{"num_hidden_layers": 13, "head_dim": 64, "norm_place": "peri", "positions": "rope", "rope_theta": 10000.0, "attn_scale": 0.125, "parallel_block": false, "init_std_up": 0.0218, "optimizer": "muon", "batch_tokens": 131072, "dataset": "wikipedia_en"}
MLP neurons of a small language model. Each row is named by its layer, matrix (gate and up: input weights; down: output weights) and neuron, and shows model dimensions 432-559. Each number is 50 + 12 x the weight over its row's rms, rounded and kept within 0 to 99. A neuron's up and down rows have the sign that makes its largest values positive.
After each neuron's rows, "fires in" lists the words (lower case) most often at its 100 highest values on Wikipedia text that the model never trained on; "raises" lists the tokens whose logits its output raises most directly, leaving later layers aside.

L7.gate1110:45 29 53 23 31 55 48 43 64 51 47 51 52 29 73 48 25 59 39 36 43 33 59 31 59 44 50 53 52 30 37 34 36 59 57 57 45 54 46 36 47 65 44 55 49 41 28 48 44 53 52 30 44 50 59 54 50 33 33 51 50 41 64 62 34 55 43 50 33 53 38 51 40 50 58 65 42 32 50 38 56 51 49 45 57 59 37 48 66 50 56 60 45 50 72 36 51 58 43 60 55 48 43 33 40 44 63 57 36 71 51 47 54 40 43 47 51 58 35 75 58 63 38 38 58 47 37 51
L7.up1110:41 54 57 61 58 38 51 51 58 42 31 52 61 45 51 54 52 43 35 58 47 46 41 39 46 47 59 48 36 67 45 26 50 25 41 63 37 48 51 51 52 50 58 62 38 36 57 51 35 50 65 55 56 40 49 58 34 41 48 52 59 64 65 39 42 60 68 60 35 67 45 30 46 48 47 48 63 30 52 46 48 33 54 59 34 49 36 50 45 26 28 46 70 72 78 59 40 69 34 43 65 50 59 66 53 42 60 52 58 43 47 78 41 55 57 60 58 49 51 73 45 64 45 51 80 67 50 50
L7.down1110:27 60 45 46 53 65 62 21 54 57 39 15 47 44 57 49 48 36 33 53 69 37 42 50 42 67 48 64 62 49 59 67 35 49 56 51 42 77 56 47 53 40 69 51 38 41 62 27 52 49 70 73 65 41 47 53 36 38 41 43 49 39 49 52 47 56 32 40 41 26 43 71 55 49 44 65 38 37 38 60 63 71 54 54 65 32 36 51 38 47 48 60 48 58 63 43 60 48 46 32 55 41 50 64 57 53 62 59 48 65 44 77 58 59 48 63 48 41 71 69 55 58 35 34 42 30 71 45
fires in: "and", "in", "from", "on", "to", "with"
raises: " which", " whom", " who", "erie", " whose"

L7.gate114:48 41 50 26 65 46 56 67 66 85 43 48 56 36 39 63 42 43 54 46 58 47 45 69 45 63 68 44 76 74 74 64 50 44 48 63 65 68 58 53 56 43 51 40 61 39 53 53 51 49 57 43 50 55 32 33 60 57 52 60 40 65 38 63 64 38 36 64 64 32 47 52 22 45 55 59 39 31 45 66 49 42 65 55 52 54 41 34 42 39 32 57 56 60 34 60 58 59 47 50 49 46 43 45 57 39 48 64 45 39 23 63 49 40 32 56 32 42 44 49 21 67 41 55 88 50 50 50
L7.up114:49 27 55 37 47 41 44 46 53 63 47 59 57 49 47 55 40 40 49 63 86 52 42 49 66 47 51 49 41 54 44 82 64 42 35 51 54 53 56 39 42 59 51 37 63 55 49 65 59 44 45 58 52 50 44 33 42 70 44 42 14 54 61 57 64 48 37 45 59 63 59 38 33 32 44 47 36 55 52 63 68 58 33 39 47 48 36 58 61 51 53 63 55 52 47 51 44 30 32 47 48 45 45 60 41 47 72 54 42 59 23 47 41 62 43 41 67 61 57 65 43 69 45 42 67 45 46 40
L7.down114:52 28 71 44 70 38 49 38 45 42 45 68 65 53 38 53 46 46 33 53 69 64 62 66 38 30 58 49 37 52 52 72 42 52 59 53 49 65 62 37 40 29 28 56 49 62 47 62 61 45 69 64 71 39 43 59 59 56 45 32 41 59 74 37 57 24 60 64 47 40 60 88 53 38 51 59 53 82 42 52 29 49 55 47 27 53 38 62 53 25 61 46 59 51 52 61 51 57 34 49 59 58 48 60 52 47 43 46 58 37 39 61 48 22 63 57 25 52 49 47 51 33 68 46 35 48 62 56
fires in: "c", "m", "mr", "pos", "g", "a"
raises: ".A", ".S", ".D", ".C", ".P"

L9.gate1359:39 37 67 57 42 56 50 48 68 62 60 47 48 61 43 44 42 48 60 66 45 70 31 47 36 34 46 57 56 52 46 49 50 52 39 38 66 48 32 66 38 43 45 28 44 43 68 51 62 46 42 36 47 55 47 52 49 47 60 48 46 54 59 39 50 44 57 19 42 36 46 35 63 50 57 64 46 54 50 53 42 40 56 44 37 34 38 56 46 50 39 31 47 54 57 64 29 56 38 59 46 25 22 57 53 45 45 50 51 62 62 75 39 37 40 44 37 54 34 54 51 60 32 35 52 40 72 28
L9.up1359:35 50 48 35 43 51 27 33 43 53 53 64 49 63 55 55 42 48 68 56 69 71 57 51 63 32 52 70 44 50 45 61 23 54 41 74 39 51 38 64 38 59 52 34 27 50 53 45 51 49 61 53 57 36 57 51 34 49 33 53 54 55 74 65 62 48 57 31 60 31 45 32 62 69 50 63 46 63 39 38 39 43 64 49 44 34 51 40 49 47 53 66 56 43 50 50 51 40 47 53 86 34 47 55 42 61 40 56 41 43 70 60 35 32 58 52 29 52 52 54 42 51 53 45 59 45 60 41
L9.down1359:37 30 30 40 59 47 27 64 43 43 42 47 44 66 52 48 49 64 43 60 42 55 32 60 53 47 44 43 53 58 53 30 52 32 43 66 45 47 38 63 31 54 54 12 43 29 47 38 54 55 46 52 42 57 43 34 42 39 60 50 58 37 44 74 64 58 48 50 40 60 58 36 80 49 43 34 24 53 41 45 26 46 71 62 54 37 39 37 46 63 59 30 60 41 46 45 48 43 36 48 33 47 55 55 61 61 66 34 61 34 42 65 35 39 50 44 44 38 51 49 46 70 49 56 56 66 56 55
fires in: "was", "is", "were", "be", "are"
raises: " common", " becoming", " rare", " taking", " produced"

L10.gate514:42 59 61 53 56 38 56 35 55 46 35 59 35 50 47 56 48 56 31 60 58 50 48 74 53 43 49 81 48 55 39 29 59 44 51 46 64 60 47 50 40 50 54 77 55 80 61 49 55 53 33 62 51 57 63 46 51 56 70 35 43 49 53 61 55 54 48 27 39 33 63 54 50 58 75 71 43 39 34 60 49 53 58 40 55 42 53 48 41 50 57 38 71 40 29 63 50 44 44 51 45 59 43 62 22 44 65 43 56 31 52 33 53 39 62 39 63 76 59 40 63 80 64 43 24 63 46 57
L10.up514:27 58 33 42 38 40 51 59 39 49 68 55 42 48 40 46 42 54 44 57 54 33 35 46 41 50 62 46 52 42 36 47 41 57 44 49 52 77 22 58 65 56 64 78 49 53 61 58 49 56 35 53 41 54 39 49 69 47 69 32 45 51 32 44 58 44 82 32 43 33 46 60 53 57 47 69 66 40 53 42 44 52 64 37 47 47 51 32 48 47 62 45 67 43 29 58 58 48 48 64 42 55 38 48 61 59 40 38 39 70 53 50 47 60 37 64 66 52 38 49 52 64 37 49 37 66 41 55
L10.down514:49 45 46 37 50 54 43 42 60 51 47 41 66 42 58 56 44 53 24 53 54 32 54 42 49 49 66 68 46 64 43 31 46 57 62 47 36 49 41 29 52 74 41 33 59 41 69 62 46 52 46 49 77 42 61 57 55 56 36 63 23 46 45 52 41 55 53 39 54 52 32 40 44 44 44 62 50 44 61 45 41 62 60 50 27 58 42 28 44 53 61 61 59 24 51 38 52 36 46 45 47 49 58 50 46 53 42 51 44 49 47 47 56 40 48 40 32 43 52 65 66 76 55 38 85 56 32 45
fires in: "000", "500", "100"
raises: "0", ",", " km", " Guinea", " exception"

L9.gate1527:35 52 38 49 63 51 45 47 47 43 35 28 47 55 47 47 46 51 30 48 46 56 45 64 41 51 34 57 53 23 34 80 66 31 74 44 51 64 49 37 66 43 25 55 66 48 60 53 28 50 55 37 60 54 39 40 32 53 41 49 40 44 23 27 61 53 57 37 43 56 60 07 64 53 51 45 46 62 52 49 34 30 46 48 56 68 48 58 42 41 31 40 41 55 52 62 51 71 48 50 55 42 50 57 47 28 61 44 69 60 43 47 35 47 46 53 53 26 39 36 65 34 52 43 60 75 40 45
L9.up1527:53 49 46 42 47 51 64 53 59 32 22 63 29 37 48 34 55 73 44 45 46 55 54 62 46 50 48 59 64 51 51 32 52 42 31 78 41 53 50 45 51 48 63 46 80 41 63 40 53 56 39 57 64 33 46 41 31 46 09 64 61 35 30 56 42 40 91 43 67 55 39 53 54 48 57 64 47 49 55 65 43 30 50 54 44 54 56 38 57 46 73 44 38 46 43 62 28 45 61 55 30 62 46 73 43 38 53 54 41 52 41 70 41 45 54 30 51 50 54 61 59 55 62 38 68 40 42 43
L9.down1527:51 67 53 47 56 20 31 51 52 55 57 43 55 46 58 31 53 44 39 47 57 45 50 70 50 45 69 46 41 54 38 72 28 62 68 52 45 69 52 50 48 48 43 32 40 47 49 56 64 32 49 55 71 59 40 40 45 52 61 48 46 48 62 64 52 34 22 56 57 52 37 52 26 30 57 34 59 34 49 43 37 57 60 45 53 89 36 59 45 51 22 38 74 48 52 58 65 31 42 49 45 72 89 43 50 52 64 53 74 56 61 49 51 56 48 61 45 46 52 59 63 81 35 55 61 70 41 64
fires in: "in", "from", "since", "until"
raises: " ", " around", " approximately", " (", " ."

L2.gate637:46 75 36 46 40 38 42 55 49 60 58 41 42 56 51 28 48 48 63 57 51 31 58 63 42 58 44 37 50 61 68 55 56 78 47 43 60 61 66 36 66 54 40 46 60 48 57 42 32 43 63 47 49 51 53 67 48 44 63 66 57 55 71 67 59 48 60 46 54 50 64 46 42 36 46 69 45 47 51 48 43 73 41 48 27 57 44 57 58 47 66 57 56 50 51 50 63 60 64 50 51 39 56 53 55 27 51 59 52 46 50 47 55 35 70 60 50 32 41 28 54 35 49 27 44 49 60 44
L2.up637:61 56 41 47 49 51 44 43 56 62 52 37 58 38 51 41 67 34 56 60 41 53 55 51 56 61 42 52 61 40 61 50 45 55 49 53 62 51 40 45 45 64 36 47 54 44 58 48 51 51 65 60 57 51 46 61 39 35 58 64 53 40 61 66 82 34 69 56 58 32 58 20 48 39 74 71 53 68 51 40 42 61 66 49 47 39 26 44 51 39 58 47 72 42 46 50 50 42 67 26 49 58 36 48 77 18 53 40 51 35 52 63 54 54 46 64 48 58 54 46 59 40 49 52 66 55 48 63
L2.down637:54 55 62 40 61 35 61 43 61 42 53 61 61 52 33 43 48 59 53 58 53 86 67 28 49 39 58 61 52 70 25 44 53 46 67 27 34 50 46 45 25 47 43 57 52 41 41 45 57 60 50 64 46 39 55 54 65 60 33 51 47 54 35 44 56 57 50 42 53 35 49 58 59 48 46 53 23 73 46 47 40 36 46 50 65 40 43 43 40 72 44 65 37 69 62 54 43 50 44 48 35 69 36 55 61 61 47 65 47 36 56 45 53 65 68 59 58 57 62 75 64 61 60 65 58 29 66 44
fires in: "was", "were", "be"
raises: " unable", " chosen", " born", " injured", "ient"

L9.gate1313:64 39 62 40 66 45 61 64 53 56 43 47 31 48 61 64 55 55 63 48 48 50 42 45 49 38 47 52 49 40 58 30 31 45 45 52 61 55 41 61 54 54 57 48 35 54 68 42 45 63 58 46 58 48 43 58 35 39 62 43 65 37 61 44 53 56 69 61 60 24 62 53 60 47 58 53 24 65 55 53 54 38 34 38 40 47 46 55 60 54 65 36 70 57 53 71 45 27 60 33 64 52 46 53 58 25 60 34 12 40 43 23 70 64 46 61 45 51 40 35 29 46 58 53 64 69 50 62
L9.up1313:63 39 43 64 37 27 54 48 44 40 49 50 54 63 47 69 49 38 24 45 68 61 36 40 46 53 56 46 28 67 54 34 30 48 42 63 51 70 42 57 49 59 47 51 40 51 42 49 46 53 34 81 64 46 49 65 49 79 35 59 53 43 57 37 23 50 23 43 46 38 30 57 67 66 18 51 51 37 71 59 55 64 44 48 55 59 51 73 53 44 40 34 51 72 56 37 26 53 40 46 39 53 44 56 49 37 59 51 24 38 49 47 53 61 48 57 64 74 52 45 51 47 47 36 56 27 53 66
L9.down1313:31 34 77 57 46 61 45 67 48 45 50 44 45 34 47 49 65 66 56 47 55 45 44 51 34 40 43 56 39 46 51 33 48 39 54 39 51 60 59 21 75 55 42 50 38 32 20 36 52 50 61 53 63 58 42 58 40 58 45 49 50 58 36 44 40 58 54 50 40 41 48 64 47 40 59 50 19 67 33 41 43 52 35 27 52 40 32 76 47 68 41 51 32 63 53 43 29 51 75 34 41 49 69 44 70 49 56 37 50 56 69 64 56 72 26 64 49 38 43 42 50 57 57 69 52 66 57 59
fires in: "but", "and", "those", "you", "people", "person"
raises: " who", " whose", " whom", " that", " which"

L7.gate503:50 58 40 62 33 48 54 34 58 51 39 18 37 55 45 50 26 40 50 44 45 51 66 43 55 43 59 46 84 40 44 17 50 47 67 84 44 37 46 52 55 51 34 63 61 43 33 51 73 43 60 44 42 52 59 64 49 44 51 34 64 94 42 41 51 60 61 42 49 45 37 29 55 54 51 44 57 65 65 59 48 37 35 35 43 50 34 55 50 53 58 48 32 64 45 56 35 38 60 54 42 31 61 32 44 56 36 61 78 69 72 66 61 61 28 45 68 49 52 39 52 67 55 35 43 43 47 47
L7.up503:57 43 50 67 50 28 58 20 40 50 49 43 65 54 35 54 47 55 44 67 45 52 53 36 45 34 62 59 54 32 46 40 33 40 60 75 57 36 41 54 72 38 45 36 32 48 34 59 45 57 58 76 68 46 45 64 35 56 85 43 62 54 49 34 38 76 75 72 47 75 39 28 69 38 50 67 48 51 36 61 51 51 31 48 66 41 56 47 44 49 51 37 48 41 60 63 73 35 26 64 40 43 52 45 48 51 52 63 54 59 53 62 56 31 42 51 37 74 61 49 57 75 52 49 54 52 52 67
L7.down503:37 64 86 69 36 57 42 48 58 27 23 42 62 54 54 52 43 59 51 51 44 47 68 50 44 49 51 48 59 49 48 42 50 40 57 51 51 48 66 32 51 64 74 55 33 42 59 57 55 68 44 50 54 39 46 45 22 32 54 52 46 57 37 46 53 38 37 64 43 59 51 47 67 39 33 39 50 33 74 46 53 40 54 53 52 62 28 63 85 34 49 35 53 43 49 44 32 58 69 43 57 44 34 58 52 39 39 50 46 64 53 38 41 55 39 54 58 52 65 58 64 36 51 49 62 49 40 48
fires in: "of", "in", "during", "on", "by", "under"
raises: " which", " where", " itself", " whom", "ings"

L7.gate792:73 45 42 63 44 51 41 69 46 48 52 58 66 50 51 60 51 39 41 53 44 34 54 33 57 38 66 44 61 47 57 61 58 58 51 53 76 41 40 42 34 59 46 33 60 51 62 38 51 52 36 39 59 57 38 48 52 37 54 36 60 39 58 46 49 54 43 59 59 71 42 40 57 50 52 34 59 42 47 56 53 70 38 52 28 51 56 53 61 81 42 09 35 44 61 61 48 55 57 44 68 67 76 37 59 72 34 64 46 71 29 29 52 43 42 44 61 47 74 67 59 63 28 52 34 45 42 32
L7.up792:32 47 26 46 37 45 61 50 57 28 32 70 60 44 50 57 63 35 47 51 54 45 33 59 60 70 53 59 53 46 51 55 54 42 62 51 61 45 30 30 49 21 64 49 47 55 50 44 28 55 67 47 59 46 24 59 47 58 39 50 54 27 47 64 41 51 35 49 52 49 46 39 51 80 35 40 40 61 36 77 42 69 31 44 42 50 44 36 55 58 69 50 42 51 24 52 31 73 49 48 39 42 60 59 51 45 36 55 60 35 63 56 74 39 45 48 32 26 59 46 65 68 69 45 49 52 42 58
L7.down792:60 61 66 63 34 24 32 49 30 39 60 77 76 48 32 47 58 43 72 47 52 30 49 55 77 57 41 63 41 53 55 59 41 24 66 59 57 57 59 51 49 44 42 53 49 37 57 21 66 70 48 51 60 37 52 48 36 62 65 38 52 38 59 39 64 39 52 54 36 41 60 62 64 57 55 54 42 73 43 56 25 50 32 21 40 26 61 63 45 40 64 37 66 50 54 26 54 69 44 58 52 58 31 30 47 66 36 47 54 50 39 60 42 63 47 38 45 53 63 51 56 71 51 49 68 39 39 73
fires in: "over", "within", "up", "under", "among"
raises: "view", "night", "alls", "board", "rated"

L2.gate451:51 52 59 54 51 41 52 20 40 26 73 52 71 59 34 36 43 56 58 57 48 45 46 58 38 35 50 37 47 56 48 37 51 46 44 39 53 41 51 48 42 69 45 57 53 26 35 47 68 64 51 56 60 62 56 54 35 65 52 30 62 45 50 43 54 54 47 57 49 51 42 35 33 53 41 52 42 40 59 60 59 53 36 70 76 73 25 65 68 64 45 38 57 47 41 68 64 49 67 32 48 35 64 72 61 59 41 63 52 37 23 55 42 43 45 30 73 56 65 53 37 51 46 49 45 53 51 64
L2.up451:41 78 55 38 28 50 44 30 67 26 44 49 41 66 38 43 45 60 65 22 51 48 48 53 64 50 45 40 47 52 58 31 58 60 43 53 38 38 39 51 51 58 51 43 47 42 55 57 39 62 39 51 57 42 51 57 37 36 49 38 34 63 54 43 69 54 59 56 69 59 44 33 45 38 54 56 44 24 47 53 50 48 45 46 27 50 36 35 43 64 64 68 58 63 53 63 50 58 65 50 49 43 48 41 72 44 47 63 24 50 50 52 37 38 61 38 59 41 45 71 70 23 51 62 42 54 61 25
L2.down451:41 62 57 43 33 62 53 45 39 46 53 45 30 45 52 40 42 53 53 59 40 35 39 51 33 55 44 69 51 70 44 65 62 41 78 52 56 62 57 43 37 46 33 55 35 67 57 29 48 45 27 61 55 70 41 49 55 59 72 41 59 36 47 67 41 43 59 56 60 61 65 64 43 45 52 67 53 35 38 61 49 40 56 47 55 63 41 72 27 42 71 46 57 48 52 70 55 47 68 42 34 54 59 63 49 39 51 60 66 25 64 64 40 39 51 75 76 43 53 66 60 44 42 36 34 49 41 47
fires in: "new", "sri", "sealdah"
raises: "ether", " England", " Zealand", "berry", " York"

L9.gate331:63 46 58 66 61 65 37 59 47 40 55 47 62 48 36 63 59 43 40 56 47 41 53 56 42 34 60 40 54 39 54 45 45 56 11 58 60 49 43 53 52 21 43 35 48 58 63 48 43 53 60 44 60 39 47 34 41 46 36 38 73 64 60 54 28 33 57 42 68 44 56 41 54 41 68 31 41 36 46 46 59 47 50 44 54 64 54 60 46 35 45 52 64 42 36 47 39 51 19 57 43 69 51 51 52 56 43 44 47 57 51 52 56 52 62 69 39 39 53 61 44 71 63 22 40 60 59 37
L9.up331:51 55 54 57 49 67 51 49 29 39 54 64 65 39 30 36 41 60 43 47 56 64 38 59 51 56 64 35 47 54 46 50 41 46 36 53 46 32 45 21 51 43 50 37 62 54 75 55 54 47 44 58 40 40 55 51 58 37 30 62 42 51 60 59 32 52 54 30 45 68 46 40 47 49 71 35 64 46 43 78 57 47 51 51 56 45 70 52 42 62 31 34 39 61 43 53 40 48 40 42 45 68 80 60 55 61 66 52 40 39 56 57 56 43 57 28 68 55 46 55 58 64 30 43 52 26 53 63
L9.down331:50 52 63 29 45 50 74 30 52 45 46 54 58 48 41 28 37 38 65 45 36 36 64 71 55 38 33 32 49 57 54 41 64 45 28 42 40 51 39 58 28 33 55 43 47 57 68 56 51 49 53 73 53 33 57 59 19 64 50 59 56 57 43 53 70 55 37 62 56 47 36 43 59 43 40 51 30 68 56 69 58 54 39 57 35 62 48 37 56 71 33 58 72 52 41 48 41 40 52 44 49 51 41 46 50 55 52 70 46 64 62 54 49 58 65 42 49 54 54 44 43 34 51 55 61 62 46 41
fires in: "the"
raises: " rest", " next", " following", " majority", " world"

L9.gate1100:57 63 42 67 45 43 61 68 50 52 36 52 35 50 48 30 59 55 38 38 45 44 45 47 48 63 62 49 57 53 41 65 27 36 64 55 46 22 67 60 34 57 33 35 63 70 44 48 59 38 38 52 53 63 22 44 73 60 37 55 56 45 44 40 72 34 64 56 38 40 40 45 57 40 47 50 45 50 35 34 46 41 63 44 73 53 46 52 48 43 40 48 56 60 70 30 55 50 62 70 63 55 31 54 46 63 49 32 56 50 75 62 53 59 69 72 62 47 48 50 41 53 41 39 41 65 47 59
L9.up1100:72 50 46 47 86 59 58 61 70 46 57 47 41 46 47 37 48 66 28 55 38 42 59 56 25 84 37 44 37 42 48 49 48 46 61 31 70 48 68 46 31 32 53 23 63 51 37 34 59 44 58 45 78 62 48 69 59 49 46 50 42 55 37 58 32 59 59 43 54 60 51 30 47 60 62 39 76 52 55 33 51 38 58 50 48 57 49 56 34 44 35 46 60 53 53 52 22 43 51 40 39 64 56 46 46 35 33 44 51 43 40 47 43 59 50 45 34 56 70 37 44 47 45 47 58 52 52 46
L9.down1100:31 28 49 32 58 54 59 65 51 45 47 61 57 66 57 72 26 42 45 57 62 43 42 75 56 46 40 20 46 52 43 45 58 55 32 65 57 29 59 31 33 30 56 32 60 50 49 56 44 54 57 75 35 41 50 38 59 45 41 45 70 38 65 55 46 57 30 53 43 68 37 46 47 31 33 60 62 44 51 61 39 46 66 57 49 64 46 52 48 41 53 43 47 55 51 53 60 55 50 39 30 54 46 41 55 62 32 32 63 54 49 47 38 40 57 66 43 69 52 53 40 53 44 23 61 74 45 41
fires in: "in", "by"
raises: " January", " February", " June", " September", " May"

L10.gate150:81 39 46 63 50 41 45 47 44 49 46 66 56 31 40 46 43 52 33 69 38 58 64 53 38 45 53 50 45 54 59 44 60 64 39 65 59 43 51 44 65 51 50 39 32 31 57 46 55 47 44 51 55 29 55 43 78 48 57 45 56 68 60 41 48 63 41 61 50 40 67 44 61 50 51 50 42 38 60 61 43 56 48 61 51 60 37 60 41 59 30 67 74 54 15 47 56 47 51 67 36 59 60 63 52 49 59 54 50 36 53 54 46 30 73 56 36 46 62 53 52 34 46 30 62 43 72 60
L10.up150:56 50 41 35 60 40 60 45 46 54 58 45 55 48 55 54 50 49 53 42 47 63 45 45 54 52 35 55 46 62 52 57 30 69 74 55 73 69 49 47 52 32 36 45 61 87 59 45 52 53 45 64 37 21 55 41 53 55 56 48 48 73 60 57 43 44 59 49 40 61 49 39 48 57 50 61 61 48 40 54 64 44 23 36 57 64 46 64 32 75 34 40 61 51 55 59 47 52 57 64 23 52 70 30 37 43 53 58 48 52 62 27 40 45 72 52 68 58 36 48 63 53 51 47 47 40 68 52
L10.down150:70 59 59 51 64 42 39 21 54 55 58 43 39 60 48 46 43 24 50 43 68 46 60 60 45 43 36 49 56 54 46 41 55 75 53 17 52 54 66 32 62 59 44 47 54 41 47 45 59 55 47 48 58 33 54 47 74 59 40 39 44 57 61 44 51 44 46 34 54 45 68 37 53 35 48 29 46 43 37 64 68 56 49 56 51 43 61 54 60 50 44 80 41 46 48 54 72 45 42 40 38 50 68 44 49 50 63 64 45 51 57 59 41 51 47 41 49 56 42 46 46 41 53 31 34 16 57 58
fires in: "the"
raises: "me", " following", " next", " war", "ses"

L10.gate612:56 53 42 25 46 74 60 50 49 63 58 45 46 53 68 23 29 36 56 36 60 31 64 41 54 40 84 66 46 39 51 62 60 44 26 50 57 42 45 56 71 59 54 48 55 30 50 71 47 59 48 29 37 56 64 32 68 43 52 46 46 37 60 55 52 28 54 70 54 53 62 74 24 25 79 60 43 83 38 39 48 66 61 57 47 64 62 62 48 46 52 65 34 63 35 23 55 55 41 54 61 93 57 46 58 56 43 64 58 48 62 49 57 39 57 79 53 31 52 49 61 51 32 43 29 41 36 42
L10.up612:64 43 36 41 46 67 49 65 43 50 51 56 56 52 62 48 52 67 49 52 45 57 46 61 53 31 66 74 39 60 27 63 51 55 43 56 54 71 47 43 35 56 54 49 61 39 59 57 47 46 35 59 43 49 26 34 36 34 64 57 57 54 42 45 36 42 63 65 39 65 58 57 47 54 50 59 53 58 62 47 47 67 66 64 56 74 55 56 45 54 20 56 38 53 64 42 46 40 40 42 62 54 47 46 40 48 32 55 56 60 55 42 47 37 54 54 57 28 54 40 50 38 25 53 51 45 32 51
L10.down612:54 57 24 64 53 20 53 72 69 24 49 41 39 76 70 26 51 60 58 66 43 56 36 57 64 37 63 51 54 55 45 40 37 63 59 27 60 29 58 45 50 47 38 57 66 50 42 71 39 49 56 59 59 49 37 47 53 35 46 70 27 70 43 59 40 46 50 53 40 62 49 62 45 52 61 57 56 52 25 33 68 58 59 52 33 68 50 52 28 34 30 46 32 49 72 27 55 23 43 44 66 45 75 53 40 62 60 50 39 53 50 52 55 45 52 56 59 44 51 62 53 32 48 78 40 61 47 37
fires in: "his", "her", "s", "and", "their"
raises: " daughters", " children", " daughter", " son", " child"

L10.gate312:46 29 65 47 35 46 38 52 80 42 14 36 55 60 66 55 46 37 29 50 59 37 25 51 53 30 46 45 52 46 61 85 54 58 43 42 68 43 71 20 33 68 55 59 72 65 48 53 38 46 38 33 61 57 55 50 56 43 55 66 57 49 64 51 37 75 35 50 35 40 39 31 56 64 33 41 29 49 53 62 56 46 68 41 61 65 35 47 70 58 28 46 73 51 51 29 50 49 34 35 38 53 33 48 47 50 49 22 71 20 50 72 40 49 68 41 56 65 40 41 51 52 49 34 70 52 46 72
L10.up312:42 59 30 57 41 48 39 45 35 47 29 58 39 54 38 49 66 54 56 72 71 50 39 47 29 86 47 36 37 43 34 54 52 46 69 52 58 56 54 42 35 51 38 24 53 59 45 31 44 47 49 52 60 53 62 52 55 59 63 68 49 46 12 46 66 43 47 45 51 70 41 30 55 71 45 29 57 18 48 69 62 42 52 64 60 79 54 47 52 38 51 66 56 52 55 61 41 36 35 63 43 58 52 53 34 62 63 58 62 60 33 67 49 49 55 36 38 54 55 57 48 64 43 30 49 81 28 40
L10.down312:57 46 25 38 70 48 52 77 43 67 31 41 70 48 56 50 48 27 50 51 23 73 49 71 55 43 53 55 59 62 52 42 49 61 57 54 53 63 62 45 45 79 40 49 77 36 42 41 42 35 37 58 53 51 68 28 41 48 42 38 47 80 87 64 27 55 60 75 71 60 48 45 30 62 58 53 29 43 40 55 30 55 47 68 32 52 46 23 67 49 49 44 46 27 49 43 45 51 69 50 23 50 52 44 58 65 52 64 47 49 44 31 59 55 44 48 40 46 58 64 37 55 48 54 39 37 56 70
fires in: "of", "from", "to", "in", "for"
raises: " over", " around", " more", " about", " approximately"

L10.gate1369:45 60 53 45 43 67 22 49 32 43 39 54 40 59 52 61 43 60 48 58 35 57 60 54 54 59 53 41 46 37 47 28 45 36 52 55 17 70 49 40 77 64 52 49 63 47 46 67 54 56 49 43 48 33 55 62 36 37 56 54 62 60 53 58 57 57 61 40 43 58 52 48 40 59 53 47 34 57 57 37 37 21 42 47 45 38 49 51 44 69 48 56 49 36 65 56 70 66 33 76 55 78 41 59 53 70 31 37 68 45 80 44 53 54 56 65 74 50 55 70 61 60 65 38 29 40 46 39
L10.up1369:45 44 52 33 55 65 47 61 43 42 32 61 73 59 54 48 60 32 61 49 62 30 50 46 49 41 51 44 60 25 40 64 52 42 67 53 37 48 45 48 63 49 62 44 47 78 60 55 50 49 50 55 31 63 50 37 27 49 51 43 63 51 52 69 44 56 59 36 46 44 58 46 39 52 60 52 60 57 41 56 41 40 22 39 37 51 57 82 50 64 16 45 68 45 42 43 54 48 56 47 64 63 61 84 68 54 57 63 51 64 52 71 44 56 28 38 57 56 62 49 58 39 62 48 34 65 28 57
L10.down1369:73 38 54 44 54 42 59 44 47 47 55 56 42 69 67 71 41 34 55 50 44 59 31 51 56 29 47 54 46 46 60 42 52 44 62 73 44 65 36 45 54 42 58 34 62 45 44 46 34 60 62 55 46 52 54 52 50 66 42 34 43 42 49 54 77 61 50 38 58 25 74 42 45 42 55 50 53 53 61 62 52 49 35 49 38 63 55 45 66 70 49 59 46 40 63 61 42 56 53 30 65 47 51 33 60 45 60 55 65 30 74 59 49 51 58 28 37 49 44 53 66 40 50 22 58 64 53 55
fires in: "the", "a", "its"
raises: " following", " wide", "or", "ir", "ory"